{"num_hidden_layers": 10, "qk_norm": false, "init_std_qkv": 0.0156, "beta1": 0.93, "decay_fraction": 0.591}
MLP neurons of a small language model. Each row is named by its layer, matrix (gate and up: input weights; down: output weights) and neuron, and shows model dimensions 272-367. Each number is 128 + 24 x the weight over its row's rms, rounded and kept within 0 to 255. Numbers have three digits each. A neuron's up and down rows have the sign that makes its largest values positive.
After each neuron's rows, "fires on" lists the tokens most often at its 100 highest values on Wikipedia text that the model never trained on. A number after a token or word is its count.

L2.gate1002:161119127160120126165133131118137127123136109159123146154152103092119151108164152106196126128127119117137127162123109166147123137141123096068123177132097083148107089175137068122145131113169158112153133136049104089131153137128168112139141124166148126128138130137164094130136108128164102134
L2.up1002:183099151132153082129094096139146136129122117148134115107136107106146155155118143153163134145140108127177138163140114097138120124115129130108150157143148167113153140175145115139144117138154123097141108111125103111128147103121156127131155098111187131096199128140151124099111148123135097135
L2.down1002:137111127152148137125108114117126135122097132124160116111106165140128145098109163087132143128112143127129167095121169111155155140104135124132128148157153142102146110186113146127161149125119097132145075147138163118129164134111174085143112133129114182121161100139103160084101193056152088120
fires on: " |" 33, ":" 32, "rom" 7, "ram" 4

L7.gate939:158093131131112090111093132145140104136165121156115139114159111157128124100127130135130117151076117129155101105123157119163134121128130121108176102109145171130124106112104091132161115085139113155082136117153162124144140192130117156136140137091151146097190142074126102086082111129114128108
L7.up939:152093099155103109086073116147151148120157127078108082110141101117138146126109134096152080133161149125127095163132158189110110112108148116147155105132093124167104102134122113138147117136140142144091158116172112117113135131140125041115120138140143148085130127100091108120128139126137114124
L7.down939:091163131122170115156133127140142111131157102177108164146128116169115116102131154178109112141088160130126136113126147156143101152129133116082160155146150143125141133083089112117150154097110110134115143133103153157141129146110105244166118143130145112109151137066126129121120097177118119107
fires on: " in" 15, " to" 15, " or" 11, " as" 9, " is" 7

L2.gate269:133099125121159128126110140140159118129110144125159123115101186128117131146125155124132108132123114115168116191123126106148134103147142183114151114141139138099159148139104111125112137143147128127120104110127112170133095149109105083153144121149109116135127090162125081121112143124131151122
L2.up269:066161135129189108131143148117080137114116101136174120154115144140146131110112123122147079111122152126155126133103133130124110109116116153111141099137108141136124157124110129119144106156128120130131108143122119163177116107091137164167097149110159133146134123170134089146186117145153124141
L2.down269:102130157141103112117128107142120126116129138123187137132154135098154069127142150131104129145166122119117119144165106082127115147127113140124123101169159092094133150171194163179129116129149129127154139120123137148098174168098177134128160092081145103148078111109174114109141117069153120143
fires on: "." 81, "=" 5, ":" 4, "ec" 4

L2.gate1766:156144134171124088141132121089129146113147148155115119127125112109141143115144112094116139150167158162126097137099170124101134139127056097112130154101113099111124143135116112094138104139152148163134120089122136126140125137117161158154116133127153112142124139090193159130148094134098131096
L2.up1766:105114114119140153139199135129137112105132181123077132129125104152110109117120132068117146114119115157104104124137160101118100160130132100145169145136145128122152156098102127086110077173169163141113167116135139121161119084066111152091107135114099134108148131098154153099147116088123075151
L2.down1766:140156127175136173112156117134107124149140139097148114154157132119117154110125134090135150154125140119139154162155129095151162159140097157189084150116100106111135149116090144158106135145116140142136057143134124147114124140122127136129117145121162097137112113180139129117120149097121136166
fires on: " High" 13, " mar" 11, " Great" 9, " common" 8, " Little" 6, " Bel" 6

L7.gate1630:124145136166086086148106136131143180122110120152123093132102116111115102147140130121132061138105157159160097121089102156136118153144133103128093153115126130136113112138106108140098128168158119106089124108130135137138111143101090118174144104138131143093098108093093105115118151115183154085
L7.up1630:090144114109149126092134149088136119168108066131140121085082157137134116148161126127152121096134125136138120173111109173154123175109130135099158111124113112109169125141153123128110086117108087125134130099108105106120123152130121143139167124111108154076132143161124127144096140126122122140
L7.down1630:125098143140116117128144116124129122102155129129137118168134095147108140131148166111137118112122115122147126142111141100111162143141113150168113078161128115146115113104112144118146081129120191099126123143114121127132180148147127066110134151086164134111118110104147142122147120128114101136
fires on: "," 25, " and" 20, "-" 16, " of" 10

L7.gate194:134141112121124090098133125135164122145105116157098098164170094144129126155133106145137129121153116132165103127073122105187171089110112120114170199155086131116119073146132116157130141131143129101110099102098102144080121109120145134128118155129123102101143122096135135127089113137083143107
L7.up194:126148132118131133122114103108171165173113135170129124134104133134143106138131106124163124090144111122143107143145133173153106135116133114158162162163100136126127121137139122153105122088140131100126142072101087141127107111093110086161109125174110095126137130105123128126131168103112112107
L7.down194:141102097165114080106115094128113145073104108128133104127088090127114178135144123138129126142094118145078129119157109158142116136094098158143135176132124134146140105106128136133125133117120085171112115075089138151123073186129161091122181130134084117131177123152174159124118127091166124115
fires on: " |" 48, " to" 6, " and" 5

L2.gate455:110118084135128099135157115114130102165084135117158108141157115104129129137118150133093153107144142152135152085147117154111127136124127149151094140126099140157106164165146133105152120134144112153126126102149123102105139141090125148109077127097085118090113110191151145176106136143166121118
L2.up455:098127120147138089143143112119150100143095137105093136139139119125095132110141096108118114117143141126119104141137105158162111180109122100147103119145112155123115149176110124102144113164108122096110116115126131072098130139102102124125132120089126141104125139155116137157061113098176129147
L2.down455:124151139142163149156141158076119156122150144144126164118120138136146155156106124106132133146149152142134135124147121098119099118140128128151104125127099153142152083123137106158122146131176131110143123174118133152136137096157124115163158119169118169162158134112109110139154118139117155102
fires on: "o" 19, "era" 14, "in" 10, "ir" 6, "a" 6, "i" 6

L7.gate427:170133134146076136145132110153131142162123118158087145137105110207157151155121150138123140107143160121157118151124130155095135118045114141151139100099124104166120143162095159128118121137106090127125132136101106158119105148169110124132120152183148119162153133099132155114145128152125112097
L7.up427:133151146125095129126118104122113148122146133115164141108158124112081110103089151168110103109152123105117118153118137094128101142119157169148136179144107102139132151129136132144115118155138079134166077089083144131142141167138141099148137097132133119125072128134112165141088129112155102142
L7.down427:143127132152076161131111119160116130111109151115158134143186151136141128164125082132146127160131126083149106119114128153123110127091124129159166121152104165083170139127116072122128140168149120135119098145122130098167134117126111140113162133161114116122096097123138160121142141120122101109
fires on: " ne" 18, " ra" 15, " du" 13, " Gu" 11, " |" 11, " tri" 7